Weights of a small GPT-style language model, trained from scratch on English Wikipedia.
Size: 12 layers, 4 heads of 64 (1 for keys and values), 9.51M parameters.
Architecture: RMSNorm before each block, rotary positions, no biases in attention or MLP, untied embeddings.
Training: 336M tokens, 5134 steps.
MLP neurons of a small language model. Each row is named by its layer, matrix (gate and up: input weights; down: output weights) and neuron, and shows model dimensions 0-127. Each number is 128 + 32 x the weight over its row's rms, rounded and kept within 0 to 255. Numbers have three digits each. A neuron's up and down rows have the sign that makes its largest values positive.
After each neuron's rows, "fires on" lists the tokens most often at its 100 highest values on Wikipedia text that the model never trained on.

L8.gate632:163149075091128148129105050085171116136094107101154089110152150200119096057082108177141114163129140105148159134108141049088068087160155142172152103163115101143120112136087091154138149148109087149153087166150150109137093184121156115156120112151114171137077133157105093198113060164145156120155098116114157116171145163059083143088122184103159120109075150146130127120107132096125183133175
L8.up632:156026077108150151126055106129185168099093129157139112186121153086167102125108157169079089115149123104158176137120117077110118105152177143174150112139071147105147173119130104143112160208149113099118146134142120144095085117140115185093096197142159125131147053124132169122103096092129113076115097088082139135142103133070086105082084137092117102096108151066190173105112106148105148094088
L8.down632:159083140190141153175102080083118161151175113131167124154154124170159099173115131172111078067142146079111122159093136123111211158118118154142089113116144129115096140101120114129142156162077110149117127142142121162173114118083179103148206129131182173134170181162164102142172174161103099183197142114075182113131113129069179101123083156164103117102156106150172111140129098102149084116087
fires on: " con", " Re", "re", " re", "ort"

L3.gate229:120102074121163084092132126084152168114206159151126116107132126150171168116140156172113136148099121057128189133155122167147140147162087165098108149187113086078149089131079162116130092102129126108199123080114098173122135164159142118143118147070126131121082138140129119083105169100144111093193170143138136133172141159112126138086195140090164127088127121160157069126200161139105165110133
L3.up229:100073143174202091103163125105130153162143129122143194102173106154143157147191108103141156168102168119167138118097163181175127095117115141123119132137105162077144079099138159102137095137146100099181117175192112197095099165172084094125128116147069145109107134167082086082062076076176112095117148146099116119109135129121170140157183134091103082124096124202086110077148138112105140111094
L3.down229:158097172139130113166146138139208207191086135167138125109160149145090179148078111125127167149136089111157142088123205152169131147096048169157111057130148168159129162084106119139110157150140136153153115189116123151164089153154173157162179177131076174104171177089125137120103128108092139085107141107122109124185129157125147114110196141121133091173121143156174170079203203139106080114142
fires on: "th", "ate", "ire", "x", "and", "hip"

L6.gate316:080119087117116202128142140075129115160159126142121092108116094190156140128142107082113060108095111132115159114131087130131134136137151191192084094084162083113108185185128183138131087137127174126161133131090155138079143122137207139167161109092107104110158116108148111165097120174073133173114165100113107072120153115130126135149092160127133106112100168123116146153106116155172121123168
L6.up316:098195139083157088109127141137140116142081109067098137117144102074080187188120145123117073113105150154202100123155157128141178065166155152181097174160095149088172093126148104138098124128083117131121096114211149128163099107105178133114136121087107171080110090105099098124168089177177197118147136096055079145098164153134123117087153123056129110143176054133128154168086164190125135154127
L6.down316:087122188133136121197102134139132118130119052116125068082139118085155098152056104111156112059110171148132183217182146097085182160107160120090115156129103151112129181091175110134129173135121113190219123106108172127132133081105116112161130127086144103156185140147164139100170120048127164134121115098157075118159112172130125077138075059126126176114106178092168124109130104120108107119075
fires on: " and", "o", "ge"

L3.gate679:102126125083186079068082143176118154135107156088167147160137122177141144091097112169079142056139087116150182090118116129156122096164130084156119114140060149134109132179150136102101058164129181124110143166121105128160163083083085144119201106138139162192128117111158095071136096143084114171095140161158194113104159123124144161104129143125100114117109150116204110146158183113129161105122
L3.up679:151153104119170133136114134135096107140112173091153149106101152144167091109115145173176152064100095159153131123183186126080119090191119153155128110157063107108085095178105113095140144116144162106125165150110139082073153113131120068101165076161133086099159120099071120162123115090144060180113073120177153163136118118161145114123162107005161150139134117187093076138108134092136113144201
L3.down679:090101196116132105106134151134153100180220169109050098074122087129156159146063124060088136073088114158111093153073149129109096183147076120142159069112177150153116162161092119086152119121150166127166097090143154066148115161138071178098180153168131108119172098125128113142159094088132151117140115136107091135091201154118145091188108164197064141075159110112091127126158146144151131114112
fires on: "an", "ian", "ish", "ime", "iet"

L8.gate261:174143092143150168142132168120089120133117173166096134177123183124158153113110073167097182130124097093108140164114130119133110098136131091100139129135166126135148110166146109053115134068114181112129091076158155058157126117155172150192085064061165182130134177149108155127109162149214107071217133107094089114129112163127087127210113127173107150160181139129127085070139078156128124157154
L8.up261:144131104137091110082152181169074140150118139153130200167091132128143165088160109105141190164225099132087158146114153128131094164146105113148135090203133118092191161156142129104173132108111125133154055129166112124130163191166126165144075111120100149091108114184126141135133091110131127127158142170183164104142135108151155134148093140156137084150165129082165173131159074086144163096175
L8.down261:136125135094163141097173148156119139158176130126168162119156128086097096158119171113140124117140129124147180118077117158145196144157132123037103128139104146158093141084182092074114144108167128181062159106114097091169170174102148168144134164142145121081133105135108085057125144138135132121121095132099143113177162065157137095191146133124057059106154130159108110045140102155092108133114
fires on: " of", ":", "oin", "ed", "al"

L4.gate92:171144167126149181078174119134097115153155057087136066159107058096061148160149181077090080133143160059175132118125147111136137107136117099130128138153085176076159100126136140095084121124110112113192210095061167145134107086121092141162106094159121185125116148197084151151125143086135133071152107123130127110089094143090135123196128142146187099162094172156164131132165157101158159153106
L4.up92:120136129106141151100117119112142115117129154134136066080120164120073136131080087112112072144115136115135113133139105186121154157122215077029165110129107116109188133134163120073193093124097119080172232147080167184162086103154096119085098127136077120084147090183182132119083151096088162064089178121151188132130119118024132142141162191128126166162092085143147081133104081104130131105095
L4.down92:090151155093097169139142157176103113176063177123144141169137170059110169141092090118166082151119182146159195196171192151138144112119136159088178120138068082153135128144158137164137067079118108147144205153125134141141101165131154144190068119172066116186144112103140095116168099144189140103093126100137129127107145178145154112117082182174090162148158110114127139147133160099127146110179
fires on: "o", " ph", "an", "ph"

L8.gate116:151129095140126159120101151104125106136140114123159071112142112151084204120183119103132180126131133079129132088115140130164111139093115165130084105164146100154126206162083098075129146138059087164105127086159103114101131167130113153152132122160163133112192097146146167129073099183157121100145199119138112157135149126150196125128137176132117152152106130152152144158121141070123137111136
L8.up116:126143065138208160066128155148137135179183156187115084104114089115107150140072147104145161122121106102121140084121135116093064160113058096142154108168136151160135157163156138150105112139133100124126065117139141153156125166106088169158078100112125144142103157071147066130148150144175148163181149184097102099172148070134165134096132090120123144153121086109191128123082061105123068089159
L8.down116:121110154123165077087111118092145173112080161088155092169126110075138125105144153081150094112093109084125186171108128103110169114078118112135050112110123094058215117113181090100123163144160112102100181070128119128132147102118091144107146125096136094047113142134120183105175170138198147126139137124088166067052126147154145120106153141095144124115167095081103128136163127102084110127108
fires on: "es", "ed", ":", "um", "ip", "as"

L8.gate35:091101157146142115083120086086144094085153116122123142105101125128141099144132109130112111162119137155191169129082123080134105124118091090095113116157140141139123159121144118150076095089110148149162100119100133191120164027087166110159106166126146089133206121130129078103105157146173118112148135173098170136080166140118151087112157107143158091126183172157209142146078086137134096129172
L8.up35:110125081162134157125070097046099087201172088120189162138090121114112126133158104080205097130154128189154189115135091124114119133135080096105151107128176161153089189189096147114085084147125094116090166144154117131159165110093178139122103131099134115142161133120111137172082073121100074163124152151059139139055132169155148134137103096098127135096085134097126151101147142151143094142138
L8.down35:135169150071113115122113139115151131153137089161116095116106124179074161148074116131091140053138133163152103187105148147082066115177160145107106166098107165069150115132116164099126127126129129136088125056173119151149086151199113081119093117101106141151072158118138080111116098083163149135128173139111127075219090096050137149082166118150113164142144135091077048112126189153149117154091
fires on: " the", " s", " in", "as"

L2.gate256:089097129088093132128075174098168110095141122109159132164173104113140089097188111119164129141129055131127123152156181168128138117161170155163119192151111093121096108066052150100092104129184137182165093170077107105158105146085130065131131158068174076141131162151102125137151143125089113138089096097092176128085140099172140114100075115142139074149117109132123096125122190154080114108113
L2.up256:070131167117107088152112165077157074124120127139136116136117191097139160160113100074146156126185104128109127152145122189152123104160154154052109151109140149151150100125120118085099122141126160186141115133163126126084155114198141102157160106138209037161122144115135131121116125135094107140162165117125138112064161165179115090119108102104163132156121112177128124198137154110128106164123
L2.down256:129126212178171109160086206075215094093133097122152134159133119117125108147138110109157191165155163155155093081109159197150189159149146118161207111134075142147134073118145141109126128087096091146148083158163151061096104190169077065133141160133112124161101225099171122126137105094111121137152113116194093152140126114130061104136158179090186151159138147136129102134063125145161142044155
fires on: "ies", ":", "us", " family", "ae", " name"

L3.gate217:111131188121057055084125149154118095138131150144142126109114169147119095115079167162071134085111079084162132140134132117133096184167163121156134124142107172143088139111100091114104121118100147191106095137096085161171124141120107088069118093144152100172146078149140190162161180189094153167154184053112136135138122151094090125068121133145149133137135135164148111159106216131126135136086
L3.up217:096127204099113134114098149156128095120144130133173128164107110166132135120108149091160128105135114125098151134115080088149101128131096160111158107105080165136121137120127089106084119145118172137113067161143172169097219104155081148148169117152174129145152069122183129120145113086060109174159077074162136182151146076039124112140111147172120168143177117152097063127186154146156167077138
L3.down217:091080155114209099072147079134143121174172155154120148100110084180110070056133089136106151125096127126140111114125150143129123124184126121127122061130143183133111186131142087073085085120122137163165121139111194079163092092118117140114109137119149134192162048105107070144139132089102103103099150114171132114071157130158122109123174121198031197054114107140122114139109162124169157146138
fires on: "ish", "oman", "e", "an", "ian", "ican"

L3.gate39:142121062155156138162095148138170178111114087166171122101081136106141122163146095109061085151133155099177143081116142126138192099077118112125064100133192090090158155141165110081206138140165087177063139121103185090159150137145136144183132154096148111073115107134125158138138171128109137126137099106204143063206122146104121104120110137153036178164106165188139094119093163094141134158081
L3.up39:099150141121074104061120104134112136137084132100105143112120121181193000130132131087119154149131137130139139160067134119081197123146103082160135137126122153074119163116163108154121125124158103094116093112119089105125126149100170109133151194101132126128128081133077145109162148159115110123151123123078148065105119106105098080081104143134181134153129206230192106108082113135206157123170
L3.down39:142151125152141137117184132126148125149166071138070098131114169109123121180143105118152125108098220189155178188161167097178219121157090138118107053158156129159096123093148096170145062142177096084092133109157111123173141045073135121219169140094131158058161129071116123102119118126105171124175119130172148120112112111132140094134171071100143111126114168135127125130153120145143100122077
fires on: "T", "A", "K", "H", "S", "E"

L4.gate318:182165099152114060184157101056123118080115227149119142181112078143176098134103156165127145148162089119148154150107121129100145104107227118145135092096096122110162128105074139106121116111089159105155070096101090083110183081142109044115094151059039147170107074156104157100167093086089083141124056148086110112129091144139132093136112150179084120142135071193137130105095110094108127173098
L4.up318:096118120097139150124118150136161111109087101149100101150169168129109133145116169156125159114106122128096144141098154132166214071107135186188164119101060156095147115102146127120094104126096145133172156118145137103113138160161146120138133125103144105105191096073070146102129115070151133144178126158171145130151183123101146164099120167140081087103112114154148115126130170087088112145115
L4.down318:082102179198117127093137094177127136101082115141117089154135108165158149175092194134098107119122167137101155156144141123107128160118089121115186121101147192085155144154152169165093120067148113102064095131102073101157129119107133114097158069110112100150140139115089109190162115239136123077157085145173164130104161102112110153138148110181049109189081101107168154127177182040138170126126
fires on: " Mc", " \"", " on", " of", "\""

L6.gate37:090185118121165103153104178104081147132175071176158097142176089150187108126147130117178170137130109153134161111119143152106126144117146095131146158166131047047164078112114085128160143158100144126156189158059118120131109199143124112077166067114152082120133120135149105159160153106167056113187128131182122088160142118133155094070119135115144150146123111143109081083153141141150150142168
L6.up37:150155158175191098171165164095122126138148100173124086107143133207134152114110106072134088081121159125128160066137118062074101084092112113128164115072176110133192064182157127150152091076097163146125137189124091095109158099129103144176176161156157135149163163103129151138137054126101043070149159131145112110175097132176122180169160136108074139158126100122127158147126130131107211164095
L6.down37:130143191133179136111094137116092080091097123108114131142182145096112090135128117106140099134111138108106062203121144136093124123180141075202124172115208100107135112103122094113078141162122100151169077152105144165159172102111163153111208094143114136146204116149094115121152112145185147101108110147127101227080154127074167123193085073114090103143092140109082147173073132084151150171126
fires on: " T", "os", ")", "an", " in", "°"

L2.gate658:099127100149168142144099090100133135119109133182150155209149078126081163112127161096138151104066141105095110113140124150155155161150113146146104128167139178128147163093091130066100065102157163088210128180117112100095102132180141133161155169126097095127135122163132154073125147122143113064148045207138103098156087104104135107086086166128081125164158099111103118153134100138147201188115
L2.up658:145153140180158095108153156088158044150109162164157112153201168144124126146149148121121137143090144114113160132137169126141118062063120137168127117138166161126093101084108185086142167118043132107091184172135178137108161099144109131163143073186112108141148148085147150110132135113162161060122113122147100138055102088081137144127085166148148094121127061162055111178149080112147170153158
L2.down658:111144117166160106077154123130181127095098105133079116159162101168046129157128187088138113112083104134108105101085121182130121194086117121154125107114134155045086138093118154141147115125093154075140142141100193152145142136112109119152102111075150109142099190099172169107202133096167101082105098209143033106140098082120092120159073155144084161114133145070122152091118095094050164135153
fires on: "iz", " \"", "\"", "ac", "age"

L2.gate301:112137154135159131089074144117089173151128049168074112172115114141126111140124078089082126135152200162147053192194144142096174131163132101088073110131095148125173158082163088070169096128123128165168151106128136099127164146175211150076143132110150096093161115171128105131160163101105104086147106148058107110157150126120135139077097079133128165175120116119162131137115144084131127124160
L2.up301:141121149126121143146066129131122111120183077151115129130099167135179095130101103176124181117168112127099098121168152149142128046131099126114140152199118176144151120100129107102119160080151167116129138110157046194062173125112164123086159148140131071136127087119136149118164132164152088105150062170110129144156129162125105132057116114089092151136178121131153112135144104102128171143120
L2.down301:111101139138157124209088156118150135189109104163140134156128088090123104147118080128186112157101159143112124147152155119161184061144142156088148166093095183101164182150113153080175152137141119076129073080136161120129144105136113142152142121154101044104127128152122113085148086109143113140080112032121144133152127125141107183047143152099110144160183141140063109089171163157128109084141
fires on: " Co", "x", " co", "re", "o"

L6.gate447:080135172122084106142138107142106146135141124119144148109093146117098108081107132095167155166074175132100085127165129121177117151135182140159175114108112142171102158072151073093084129092062156148149141103145160078123107122067159149133140109113123101213144141164117137142129119107137200151143079151107171145107136130105144152113088176182082117196119122112144162101123141152150129125200
L6.up447:180121146155086135141128135136127119104160151048120211093133147093165101087185123106184160138077089171103057160106135091121156148157189144136087154180098149132150110114120113132122155102152099121153138159173103158135070102137168160118047109158102106178104125138146112016085180103042156130109100101165085071155136141133161117155144122117132134120108143143175155140145115161137092155121
L6.down447:097116112124136136079139155043102086139098150124096173071131164098155154116080117107103100085116057127130125140143162114161127098111168147107120130110107184094081159067108145134160092114137135129177116119169111119110158066111175132111153116150133144097144155167152085092102102172148118086107156147134068130089079150096181111146143127124115105149084157137108092130098103141082115118120
fires on: " Le", "ess", "j", "ay", " Har"

L8.gate132:128120075086160157103168131122163136166148133098148175138108116088140185147152125142084137145092076116108129143157115113070139128153090114133110102108093162135153164168124103157129118189154106140150128105159184059141153092108135157143183109109112135107089100138109109120177062144130124155126147117128151108140074144174106148101086141149119102065116184153140101101132170166100094097134
L8.up132:134076153133171162180122137203177180144082105118161110135078070119123147124132143091143154142129135142130178121120095140118177198157109117143106119132110107124151139108130081146139150079132155110088124128141106123151170105114155062092129157107068167109140088122111091164168093131100133108154178135171094135128173136110127111116146146198134092157118110080110111209109141139115182135073
L8.down132:077191131105076100156139101147135179120114136116095160129142119088124138117142115154110141058179169128160096090105169075171107144116113146142098170099134106131133155108101178130110078142117135104186120075094151175134138132108052111123173107119070121118149206168134188128140163200135135106149122137156063110070165103123149129095188130148133143165109083147125138167091179147119142143124
fires on: "ed", "es", "im", "ing", "ash", "s"

L3.gate118:148134189076138171129171126172101122126135136172202138080139120210129128133064126157103165150129101138137122129090209080099141181186129103108102165097132169128126177131121167185095109056133107159142171161105078111068188139126140072120100107097110151116060150087137179172087121093084136092090129135089208166142137109139114133092167123154111009185093118125097133082132071090124156162173
L3.up118:177154116094165157146159133132135140089212105099121145107091099159100161102116149117074160147162103160100104184187137082088137134120144156109076163126124150138062160158153130106083161104136116153122099070134105143157117061170123117157173135108125100138144145112115081132159149121152118069169143091124179112126118092161127158097106113132126056126100126158181129115105154128174135167193
L3.down118:134130141046162131162116122188166133114134127114138105126112084146126167141069090123106119154139104144163169191150172085158117111104190116082080146129167075156036167114118111144091155097160086193141152069159053179129159080147073150158116118103155175159146177109165139155116139148165099115155109100067148152149125157091107220126182134141087161151172148130099122036097071098130162095157
fires on: "′", "le", "l", "el"

L3.gate55:094074142136085128093141124134058116148136096139135142111091187185129157109106116123092042120122116124109156174081092143126137126115115178158131161064138153122102117113164126135154146117127034113160107116097082162129096077142151145103135156132091114150107164165128095066204094160159107138144122138155175127107078166108176120111140121121183099036070156134155099098148163140146071123081
L3.up55:084089103115114113128150119108095176117119120167088143132088122080124112135126090130154084151134084144071180102131104190108089155105104133111109153093125106098097113137183157100117185059093109177153093085115162158112161095101187099144133100133158095129151135118122116154126079141167090137183150104132098091105123152092157178151088146127133126090122156114099124125154155091145073142056
L3.down55:170110133149169117083124111171132102103057119133099116132121148141153104104106143076119112119144160094139073136069175108078074119126113117124137140168124121119124138139088098137131139160102195074177158107116039131147070098073120051106126175118050085171156143148141099119141134160194075163082109144145080175104120139154121112139152135135147089198097108158142110157118132192134169115155
fires on: "ed", "y", "it", "ing", "er"

L3.gate114:146125116128164154138199091137143110120142145143127141148098124152138105193169163139141180133112110196188142180110175149108146189195071182169173080139130126107152146122104130111121148159092104166132117175072151079118157198107143070135094110090123125125126117133194129161146108152065117198150161141215101114144091107081124091102098152130147067070108126155078145114125138172128110141038
L3.up114:104140151109090130093179113140201115087116105135086111169122123147161098070102145153178135162193073075133133118103150124179170096149150049083153143076117131147129147136168071185101086142177156118114137153144114083100154169138121104086140113169179138097118122078105124040137160202171161081074123130074115149151165117168071089126105102106141127219119094096162119130102071119114103124083
L3.down114:148139101127056114140132166170157090121153096124087144113147116118096068223072145165107078116126145176099146118130128144201165156152082137110106090064120094033071158129099135101098103120172184119120109103127128069173110087131136166175121111117102127148114115129186143127148053106089130118150115103145086119097121126184120103085085160127103128080153143142098082128129110119113117151118
fires on: "A", "G", "R", "T", "D", "B"

L2.gate369:133137094186126122107117169115084113130125122095150133132187047141089078136135115139191181109185158108116108148203102137177142130132109122148168120123161125167100133071184172099124139157141125132133159126153140113117076125095113109085135179060196107166141122140129087131146177133156093084144159178132133137090143092127104104062132103127156156085126089171077090148146180119170122159130
L2.up369:134148118142081155149132158097100106147120107060163127104162140123104078099115119141142195164018131166112052167137197125195083121119110157096151115121171081158121114074111124101131134112137120160137134137133147101146149158120075118172059160168174108137148136133121129153105123123087088133080174158131095148111134133141121152133135120112116146083136147202123108159098093088156116168196
L2.down369:130173174120152197115121187121141120112133119115115110112103136121095155114117109121117133163132134136198134167137186162231122135137143185115137059161147090143108081153138139098073152130102181147169130133162170131127091138148137125057122186136160143081098151122132149148157146120117136127023128056133100124146092093143085197110171101129103164128101099145124148143085090114119135140197
fires on: " be", " Gen", "us", "ies", " by", "p"

L2.gate156:195093077113115104048134169127132113117135151145138159177116144115155096117125125095143184109124127114113043085071109097138213123072093105122085079160118160114145138128152103079139146099108098136099157084143093178126119144151137112171098193099106038163135163104159159080139096115164130179166152133100147103156148144091146094102115106149122155109097142130076103165095095056131096148143
L2.up156:180141146120109172101112133127212156162116084155111156147061052125126144088137145069184134127131154102146195121090125150121175108108124090111161138146102163115141094079146096078146169107126152202212105100117160127141148169134119142183054136138139135140137121116126062095095085146106156111178170114119135119146095118169154123126143143104155148142177099093151099140115137123159122144058
L2.down156:140085151136076097118108132077196151087115167119103177118084135118175114101095095142141118112164148085122101157123123121127129130075124155183090125131136093097142171135122075128150136109138105130104138113122101126153176135101167092200085103124094122116117113122133133097147065173084132090123144106177182041115125129115146129149144169163117109167080152145175149171166120106140091143106
fires on: " rem", "ed", "as", "ri", "ished", "em"

L4.gate413:119130139192134145103166202132080141170112164124192095092064137165124142093127100108100145146167062104108204184107104114141117084155141156157087071096113143125159131151153138094153146143130211155107141119143053111107151113173133131165073139104163105106131091141155164172091106120175150097189099163139136159138142143106121122157139105105134093149163144117142054128106091144150120121154
L4.up413:094127182181111094103098175159153098084110139110156171112141156091156135183136158098091132112147123152123084148120166106106119162102136195136152109101165114141119129120117133109132137141119132131108085104141103135146140099214051077074130191172157135142093115134106058150102130112142116090181138110102126134146091146151131195110126149129107076171141179096182190168132161130149080139122
L4.down413:074130139198119160138146217095159126127176102118148128123125104115164135123116151144150140073138190168113163160075159183117138171125140149127147122100148153042190141151150154117096110131168090165128149087158084159084164162108104127146168193160155153084046076184127150127195126095088126170129145165073135138148100164132092155119191097130069093197106095129180137102141137149139104121141
fires on: " ex", "ter", "rans", "ff", " eff"

L3.gate319:155155111087143122082160145148095106127124124105097132078184149144149158125152200140127124126212114097143160166143145129070158132165156107187161142255139171120139142097083134170082128137118117127109143137110179125105096101128137154112139121142090127146078175127131054147159149138185145133110116110178044170164113162145141095104136045147115102151135091145137128083137151113113188104146
L3.up319:166231124174111172085184082157113111164151124160136138082165153091143148157111158111129011146101152143148145108109090130180115099133179123153135089126131157146123123159110131105135128126127113127131131093069127109185137124114139075089139127163176091132178096126196162092101104095120190102113153160148146140133095170117111083129133114172155158115117157106108100089140113122194196118122
L3.down319:106140078156133097106183140135157100133080114084102122155128164101145150119098176140165103145198186130192151137155137128133140098136133143103083117146149120097128088131103159169130129129125145129139181115101157205150095036150117094106144119189116167139091181139103136108101117114196135114101206137121152167127062114140147113117084103094102128128169129158157134149181086114126119099113
fires on: " may", "o", "an", " ph", "il", "k"

L4.gate239:180137163120129144161118161110137166152172128103102190158129055158132203078143168146178163106108132144088157183124116107186149178187127133110108124125129130117072195170159140164157157083135137148102171123090104171106168079154111152077078111088111106123116156111136116142103122096180079108107151156130100146178113072116106119159132124201099106158133154128109178158144154133121109122169
L4.up239:149083152087136118116122134106099157125159109169135186189133145095144106153117192144073150088140113147131074118118166135148147153141185099100112165134119125130057090183075179120064198160112171130126105158101146172156102105144115109114187117071165117160144188103120113129100088100097148135127103108083089098155099093090135205087098117135139175113107076074137104098160183133064161169156
L4.down239:129106132126105143158140138096091185148132113085132159122139144125138144134140104172139136148121153086138137188176077072149065144085093107128157145116145158118171133148109143085125103111088148082138173134137151120114085128166144148082162088221175095080071187099170143170134103172199135103144089092145152166168140138063105157155157092072161151117174147145136137129150083120109130122147
fires on: "–", "ound", "l", "el", "ub"

L6.gate337:148156124149087129139123155071147202167143161118180124136120131100083113140100099171180087157146133152065116119094095075115164080142131158087096179113089105087149119133144077094122140192169120155078150110163102163079130120119139183108129095150101078124148101140084107144083123172180172180099122056139084084100110142125140142133130154091137091126124137112111129164093142150113145151125
L6.up337:129159121146092113126111135087065104137118146125106107156083086129160134107138143129131113153124137101157144132090224133150187114125074139113141169094150133129127058100108120160093146110144159083152098077134171086151182125147149126104142121123118125167088115125088122173166118148115109137178154189070170153116174094118172120102195124162103126117167150154149093149089078185126129190176
L6.down337:116104151109111146060163067142145166107089057132134099128121133120168056149085116127133066139079147076149123175157121106159092161086137195146107144112109142110138065075109112112119123168107146109163120111110165143147155141112118213161193118146172107155130078071114186146090117141144168114133133129131146149103059169172154127132139093142150140119131122096042066077089107160124155118102
fires on: " and"

L2.gate288:118089124186121102109146122137083140187157085179125043143159205087121156122139126125121110089062096132153121147157112152135133170116145143134134103112077126131152124154148072157075145101131132111074138111149153091094154104103124137100155124162124170132124090129124068142124152160144087075115073167092149130126096138154165144094115131173188127130103189116117158101150158132182115125115
L2.up288:107096150118112143119155137168177161134144128127124116147176106164094114081087086129111183095127151101135166187110114137096129085132111153077130120114152124112116128113067058106120103088097107146109077089130096130144134114063171109155117128147117124081152075111123156129109047114157164159180090115165117071152115084134152158117099130093126089083160102151151078120151158094116072119080
L2.down288:081087173143137105075089127147146122165105114114094127147113143112165145192148095144125146128108108171140153134088144158150077164116125077116064094116061173142145091072137120151150177151169205091115119076169163160045140150157091129195112103106190128091130144119101159141191158119132103112068151107045119134118133165193115094152155106065152190165118119184087191165113141165173114120134
fires on: "ing", "ed", "y", "s", "oard"

L4.gate409:143123202134080132144112163106076152117118137127171123127138114126085135194156133111122094177157104160102059060121151171118169118130090125146119161138089160117095141141129186148127049154099111145170137149103096061194134096128114157111112178088128121103106091091139125092154132081157147031135140073099102181166132112059107166124105178160130168138114133147111171083079146221128155137165
L4.up409:114123118127063163156105176156122142129147128113181178115120093165101174152159168178100137117123037131155111009128140189135124137156154177154116164132083146122064168168124155128094118181138148173145097148082124081137144175095175134116115119107124079153119092122163116135121166124128084173115140087170150199161100093110111204111130164096168136155160098080103138104126137106148160137059
L4.down409:125148096117116114122149173131163149089127121144106151140090109116184104119168197164137149167106188075124136090099137100108117162127113128187087177127075163087133156154125136140156185159181133146139136125149081098175077113107174158076114175126098093138085206106162112098184163163069049124072098120127139072122157162114101179100122149059117134139100091152117106096087117102127179137124
fires on: "er", " Her", " most", "uch", "ies"

L2.gate536:140135149069122086145079124134113104150105129141144137127148138131110108138164088136133127083101119128110148149142110121121105184180141098160168140144140190120099120123187171074106091069185121170078127119106213117104189186127145133167102129109123139100151139179134077131122173144154115154180128097098200139100116136085113087170135121115161084112092178119060144090126065145202145133125
L2.up536:144173155114136089121124106184145086085114103164113126131147159130164102149150170142110144083096138162168128193079183143167115150150123059130143098078208088123128165155101143179141127088134094162089101118100161128144155146127121130168086119084109123186125111106114130119144136204133130189156160173144189124111100092140132162110158158095117058136110146115143183145107115188173172177083
L2.down536:102102119081161145056157117088086113229145077169085133207156121105083138200152182133111091059086109087162094133118122149104075093128105094094109121085185176112154098145128085096139114112160107136107114130131196149061157113145109121091130154140072148176129189111060092153147141145080173101154117096085155134076122129098135135134172124135164147143138119128133155132112140162170135123078
fires on: " p", " fl", " v", "l", "p"

L8.gate286:090110112110124191170122155162105132073152125159166086039097222170141185127109094122153165132170145154073112164102101076131156122090178095146166158116111075073108136110123093040137074115088133121073116138094151134126124102094135142101100110115106117150111153133143102137111121144161090177112154092106135120108073145152143216152155093107191104133091154113163112128168089115149136171095
L8.up286:165085193100110128147188122085169104165140094148094093114074181210188130177143075078100109130120106140152096171141178129146188158181101068050140131151131087101117135141113126168190097106162154161096105115162145172046162120140132112164173108105167112111123141143103112160102098180102185125141091196141094146130099153102131135110162107116181123076110169121088147138110102129187136130117
L8.down286:123152179148124089058125126150184119107128089161167126156088091090110192116159151109125121113116133081107097142178221113178115126112093091107127113115115115125152110150156135089215105078146135137104119121168114127034071128177170141079137177139075116115104137161143141119169167065133135114170152076154134113171097164052161164159074108118168098101065122119082167177132156125123131130142
fires on: " Sc", "p", " sc", " P", "l"

L3.gate47:098151111073113154133142128150061129136169120143120133156082162112168171113176105155077142085086098146125117092108165056113168055094094112207161117124135096140126143111149104197087194104115064127117094148208108146087136120077127182159115103163127074085132116102169098112145100130120125130122140083116117119134083154169083190134091121146117120149103118156188134099130100171079136182112
L3.up47:149199136157161174150141123135073120085151150072095138119055153131097178112157111116122126077193110120148084111132060080165114123146140146163159070166107126141097163178133128102088148146083143161207147159137135093100169155157114140129121071140136117155110117168095098127190139181087148138112147168061111096123033145122144095090125125129094179116133100117119171110140130135093052119107
L3.down47:182149107160081146174128195169141152127149127143135126158162092124201087096151160144148134112141109123168180139126200141096165086065128149104107144167140161101112159127083091177149148080115084119066129091156117199095160057111129153086176153094173141178153173113126082146125120129119091183132174123110136126117139119140038086110148141133176117108094141119118173113154117144172142141070
fires on: "em", "or", "anc", "s", "ri"

L2.gate152:133136120114114111103126142139160141070158085106102058116103097151154112083080117103145087179133115102113087172178140133157143098218148118166142153116172138154147100136095191179163083049076112162136125107171122111116163136136088089127123195151101118160072103115121151138139134144101129118172149148114132110152112152142096184095150140136143126118105176180142164138138138148154188128125
L2.up152:083086139125129114118136129123145123148191099181082099126145110122142104127111115160084173152095065131170185127084106095102093131179175118139172144060152147107087185120106107097087114072092180156118071156171108106116153151181138121147201155105162109100181084155168129080151147116145119117132093107097090132126104150150111150105144092141069153102076084140153119181101093127154154149142
L2.down152:115167096143185155145089163103154177153150105125122136118125098096161114149128205128132066128136174094144111164087109101086143143135180125083164124073167132123133137170095130121194133108125177126129106121117107147113140124129071161094186161116121095105171124113143159191184143147141153170165046101130144109150053170119195175056174116157102117097154120110089225160025073114188125129091
fires on: " con", " me", " re", " up", " High", "l"